Weights of a small transformer language model.
Training: a variant of Adam for these matrices, 903M tokens.
MLP neurons of a small language model. Each row is named by its layer, matrix (gate and up: input weights; down: output weights) and neuron, and shows model dimensions 480-543. Each number is 200 + 20 x the weight over its row's rms, rounded and kept within 0 to 999. A neuron's up and down rows have the sign that makes its largest values positive.
After each neuron's rows, "fires in" lists the words (lower case) most often at its 100 highest values on Wikipedia text that the model never trained on; "fires after" lists the tokens most often just before its 100 highest values on Wikipedia text that the model never trained on. A number after a token or word is its count.

L3.gate1523,189,184,171,167,187,181,227,190,229,183,200,252,213,182,205,205,236,220,176,201,184,181,202,154,194,214,201,222,192,203,178,228,204,221,201,212,214,226,221,173,239,232,181,203,185,194,197,218,192,211,185,205,198,155,216,216,186,208,199,201,210,237,175,235
L3.up1523,212,198,198,194,202,196,129,231,213,223,196,236,181,194,170,222,253,212,228,188,200,197,148,193,210,190,223,192,160,215,212,185,217,197,204,195,207,202,188,200,201,156,193,215,213,173,186,196,176,170,186,228,211,188,227,229,183,206,218,195,188,187,212,187
L3.down1523,171,213,215,177,188,186,186,210,172,203,182,199,261,224,229,218,213,189,208,184,192,149,246,224,167,215,214,266,195,211,212,197,240,229,207,195,179,209,204,192,216,190,193,179,196,182,163,211,196,198,212,206,213,178,179,200,197,184,142,228,198,187,200,219
fires in: "7" 37, "87" 7, "79" 4, "75" 4
fires after: " " 49, "." 13, "8" 8, "1" 7, "9" 6

L3.gate636,201,187,180,144,204,218,223,179,210,211,200,192,192,158,182,222,233,206,211,167,196,192,203,195,226,183,206,196,185,220,165,212,249,185,154,176,199,188,223,239,185,225,197,243,207,211,204,211,211,179,209,170,191,201,221,211,201,219,222,239,238,207,194,163
L3.up636,183,229,204,199,198,221,220,200,200,229,210,216,184,196,198,195,203,187,220,146,244,210,210,197,208,201,199,232,209,198,186,189,218,188,175,245,190,214,211,192,222,204,187,197,164,198,214,190,208,230,218,198,188,175,181,212,205,190,215,203,212,187,227,177
L3.down636,199,201,191,223,178,207,208,201,233,202,220,181,201,177,223,154,187,207,206,181,219,214,176,210,186,228,163,199,214,193,203,149,194,206,192,222,202,210,163,222,174,187,153,203,173,218,184,210,212,216,210,190,184,186,225,221,172,188,187,206,199,192,234,203
fires in: "with" 43, "as" 6, "4" 5, "which" 5
fires after: "," 73, "0" 8, "." 6, " de" 4

L4.gate295,210,199,193,234,201,232,223,212,214,169,205,200,202,198,196,220,192,180,192,227,208,235,208,200,206,161,236,184,198,223,231,207,217,162,204,206,192,187,184,202,170,182,222,205,189,185,204,211,198,220,212,166,214,203,191,214,162,220,204,209,199,207,210,160
L4.up295,215,178,192,180,204,226,163,204,175,204,187,207,204,209,175,212,223,202,181,209,177,202,152,202,178,209,230,223,188,229,216,190,235,193,206,216,218,196,193,187,190,190,221,208,205,166,207,229,233,217,195,179,154,206,209,174,237,208,179,234,187,209,201,201
L4.down295,228,204,176,221,185,204,208,209,217,192,186,217,172,202,176,225,185,188,186,201,200,197,202,219,201,210,206,210,205,190,172,151,200,214,189,234,182,205,180,211,204,211,190,177,207,201,211,181,200,225,207,204,192,185,179,226,201,180,205,191,218,202,207,192
fires in: "as" 46, "with" 18, "so" 8, "which" 5
fires after: "," 57, "s" 4

L3.gate1635,192,178,195,209,172,221,204,187,201,163,175,178,194,196,248,215,201,196,196,224,197,182,204,179,211,157,197,205,212,184,177,194,222,173,186,161,190,210,237,190,189,214,229,213,235,209,193,188,232,199,225,204,197,186,174,184,213,187,208,251,208,191,214,220
L3.up1635,194,178,194,211,143,189,241,180,200,177,209,196,203,187,207,171,200,222,172,210,217,197,218,215,187,213,186,232,212,167,230,208,145,198,174,208,210,204,166,224,186,208,156,185,198,252,204,178,182,232,209,202,202,212,190,223,165,193,195,217,190,195,233,197
L3.down1635,201,202,243,173,157,206,250,215,192,230,222,227,188,195,191,172,217,209,206,226,227,239,191,204,198,243,210,224,198,176,188,189,170,191,210,215,186,220,180,223,179,194,177,231,240,209,147,208,185,241,205,205,220,228,197,210,197,146,173,183,197,204,171,187
fires in: "which" 62, "that" 35
fires after: "," 47, "s" 8, ")," 4

L3.gate239,198,214,199,202,201,214,221,165,178,208,196,207,219,192,182,160,190,207,206,205,200,191,197,186,196,162,204,173,194,197,182,215,234,192,218,208,178,147,166,184,190,185,188,224,181,180,192,221,158,200,227,206,178,167,222,205,203,182,211,240,203,209,190,187
L3.up239,207,141,215,200,227,193,173,209,178,224,191,197,172,169,191,199,200,204,214,210,221,206,163,201,182,184,171,211,191,205,186,182,215,147,171,180,207,201,223,196,234,233,176,206,188,181,192,209,225,206,207,208,199,241,136,214,214,196,184,188,168,222,202,200
L3.down239,169,176,231,212,185,186,187,184,162,194,188,211,208,187,195,177,200,205,230,193,207,204,200,207,200,189,163,250,209,192,180,187,181,210,190,203,200,188,206,202,208,178,171,238,167,176,196,210,196,206,198,189,200,233,178,220,181,186,173,167,168,186,233,221
fires in: "000" 41, "which" 16, "00" 5, "51" 5, "with" 4
fires after: "," 56, ":" 18, "0" 15

L3.gate1556,186,196,237,190,179,205,184,183,218,183,192,201,183,216,217,174,207,182,207,205,188,197,186,197,231,192,203,195,187,188,201,243,236,189,183,205,216,187,204,252,200,174,210,243,183,178,173,204,189,161,225,162,218,172,175,224,208,246,186,213,165,216,163,199
L3.up1556,235,204,226,195,213,162,202,204,170,221,202,187,204,199,242,194,179,219,183,217,185,208,181,174,186,210,215,216,189,206,203,189,188,182,203,222,244,202,225,205,231,191,208,192,176,232,211,207,188,167,167,189,193,224,211,201,219,219,210,229,177,226,208,166
L3.down1556,203,205,180,198,237,195,222,194,188,213,200,187,233,197,191,178,160,224,194,213,229,164,206,212,178,204,199,208,197,185,193,179,174,193,201,195,190,211,170,203,206,232,203,214,236,219,210,221,205,208,215,220,187,197,195,200,185,208,229,208,224,214,187,173
fires in: "she" 39, "a" 26, "he" 14
fires after: " as" 21, "," 15, " that" 11, "th" 5, " where" 5

L3.gate1003,199,197,204,204,185,159,204,192,203,209,178,252,175,180,217,202,203,188,191,232,224,184,168,182,221,218,205,193,204,250,199,181,209,194,181,229,204,206,192,209,213,199,172,194,219,172,190,188,182,184,182,195,209,191,199,221,189,207,168,181,194,179,207,202
L3.up1003,204,180,204,190,215,174,205,166,170,198,222,179,195,217,217,171,201,184,202,222,209,201,211,196,182,201,212,191,172,219,212,203,225,191,179,196,179,197,188,199,197,185,195,228,191,152,201,180,188,182,198,166,208,185,240,195,208,188,194,198,195,188,198,193
L3.down1003,186,190,207,206,228,176,190,192,193,194,185,228,203,221,202,206,221,178,215,186,201,177,201,172,175,198,176,197,217,207,217,194,183,232,190,189,202,193,189,211,203,195,218,207,194,232,222,204,227,216,184,201,239,193,209,182,179,209,219,219,233,243,160,189
fires in: "not" 18, "7" 11, "6" 10, "so" 8, "5" 5
fires after: " " 43, " did" 15, "1" 6

L3.gate121,206,210,211,185,184,189,201,210,254,239,188,195,226,207,176,221,186,231,193,213,200,217,232,219,202,208,212,161,213,212,156,228,233,214,194,164,207,173,173,248,189,220,226,187,187,188,194,201,163,196,198,198,219,204,189,191,149,184,200,197,214,225,196,195
L3.up121,182,199,214,202,225,195,216,177,188,200,177,186,188,196,232,159,197,186,186,227,165,178,181,187,194,180,219,170,191,210,202,241,149,216,176,199,182,190,247,188,201,157,204,202,227,158,184,176,230,185,205,194,196,180,200,204,231,202,209,230,205,234,216,193
L3.down121,224,202,181,186,201,206,221,205,203,206,203,190,253,216,196,207,174,197,201,207,210,216,201,220,215,221,210,207,232,208,187,202,225,183,218,198,164,203,195,216,198,259,212,185,191,247,187,241,161,198,152,155,187,150,228,190,167,198,223,180,199,194,205,203
fires in: "a" 81
fires after: " as" 22, "." 19, ":" 6, " |" 6, "," 6, " \"" 4

L4.gate205,206,192,207,202,171,216,191,197,205,193,164,206,153,230,202,173,194,178,196,209,182,184,220,192,216,241,216,191,199,212,193,209,182,185,236,208,227,228,205,180,162,179,184,210,221,201,191,223,190,185,218,194,223,212,227,223,213,199,227,226,220,219,171,195
L4.up205,211,198,193,192,193,190,234,167,200,193,206,197,194,195,200,183,184,232,154,201,185,207,181,169,219,240,196,164,194,177,215,196,166,205,229,194,212,237,200,185,193,184,215,225,202,171,219,198,197,220,217,168,239,189,217,164,184,192,189,219,198,226,190,188
L4.down205,224,206,212,197,197,201,222,185,159,167,230,179,188,196,173,202,157,205,222,224,203,223,195,179,212,154,173,190,207,175,171,209,200,193,191,198,195,195,185,222,225,206,241,195,146,178,200,179,233,208,182,218,186,184,195,187,232,184,193,203,185,241,192,198
fires in: "it" 79, "s" 5
fires after: "." 42, "," 9, "\n" 7, "'" 5, " it" 4

L4.gate1445,213,200,194,192,201,204,240,188,192,208,196,182,228,208,185,212,207,208,234,185,218,189,199,225,171,196,232,221,198,203,192,171,178,159,197,206,168,198,233,202,219,225,194,196,202,217,229,187,185,162,190,212,205,184,178,192,166,158,189,195,224,190,162,190
L4.up1445,206,174,200,225,201,193,184,204,181,183,185,222,204,192,229,245,253,229,232,221,198,222,196,214,151,189,170,182,207,200,230,220,204,211,163,206,172,185,192,193,173,186,179,241,201,197,191,171,181,199,194,212,229,201,184,209,187,199,199,175,230,197,214,206
L4.down1445,194,245,177,198,242,194,199,206,200,190,220,214,172,210,179,207,162,205,200,200,212,186,238,212,170,211,216,222,207,218,203,218,209,198,213,182,165,174,229,190,214,180,206,198,200,217,217,177,209,199,159,228,187,188,211,190,228,191,211,191,200,213,201,181
fires in: "12" 48, "32" 5, "120" 5, "42" 4, "92" 4
fires after: "1" 64, "4" 6, "3" 6, "8" 6, "9" 4

L4.gate729,201,219,189,220,231,194,203,202,202,198,189,187,192,201,174,182,186,192,255,230,211,213,206,202,180,215,182,151,236,201,189,215,186,188,223,181,188,236,236,189,183,191,159,208,173,191,201,215,228,205,232,193,177,167,232,206,211,187,181,240,190,190,197,196
L4.up729,188,208,237,180,173,199,236,199,223,171,195,221,179,194,204,190,165,217,211,194,212,189,215,193,208,190,188,223,200,222,219,175,165,194,207,177,199,226,184,219,213,205,197,213,192,230,197,210,177,206,207,209,214,188,170,189,176,194,177,190,201,196,169,214
L4.down729,195,238,187,198,187,259,224,220,191,225,194,220,208,179,219,221,231,176,171,214,168,214,202,226,221,228,222,242,187,179,211,200,198,201,213,164,181,206,234,238,178,203,209,206,186,186,197,210,167,180,196,222,216,222,190,149,194,180,161,212,197,256,212,192
fires in: "who" 41, "he" 17, "to" 16, "which" 10, "that" 8, "it" 4
fires after: "," 27, "." 23, ")," 8, " used" 5, "s" 4

L3.gate1877,208,211,209,198,191,182,208,213,238,219,183,251,213,224,226,226,179,161,208,191,195,188,184,241,194,188,179,194,234,195,207,189,245,197,180,173,204,193,220,209,175,155,175,205,234,159,167,209,165,180,249,175,194,196,241,215,182,190,196,233,200,221,201,175
L3.up1877,156,198,197,214,194,184,217,166,213,216,204,196,224,181,241,175,200,171,194,190,191,193,213,189,210,172,217,194,126,243,228,209,174,221,198,153,196,202,201,176,206,210,227,223,188,193,189,203,208,192,194,196,174,200,191,201,211,234,212,175,201,214,222,230
L3.down1877,186,215,214,222,183,218,227,228,187,215,219,178,201,205,234,152,207,203,195,229,170,219,201,180,193,186,215,211,200,196,158,201,202,178,213,184,191,205,188,202,206,180,201,204,208,203,200,175,187,158,207,184,218,170,216,215,204,162,183,219,196,188,194,181
fires in: "he" 76, "combines" 4
fires after: "." 62, " " 15, "\n" 4

L4.gate1278,237,217,233,220,192,239,192,182,188,194,176,223,208,203,180,196,179,187,200,217,201,209,200,164,170,221,178,193,219,221,186,200,189,224,202,174,213,234,191,241,211,185,225,206,194,237,188,194,193,181,230,194,222,187,189,190,197,180,163,206,181,199,157,208
L4.up1278,206,200,191,224,194,188,243,192,200,172,198,206,201,188,240,176,224,176,175,202,213,208,157,222,229,198,224,204,163,224,191,199,181,228,215,196,223,221,165,232,235,195,209,249,221,179,201,192,197,208,202,197,198,193,204,210,200,211,183,208,193,234,190,217
L4.down1278,181,210,207,179,200,171,228,228,183,174,196,210,175,159,224,199,211,177,188,197,223,174,213,204,214,238,236,177,217,185,209,207,204,239,194,167,157,246,198,218,192,146,211,207,187,169,225,180,202,199,213,210,274,225,196,196,184,210,178,185,240,207,228,189
fires in: "it" 53, "he" 35, "she" 6, "they" 5
fires after: "," 46, "." 18, "\n" 8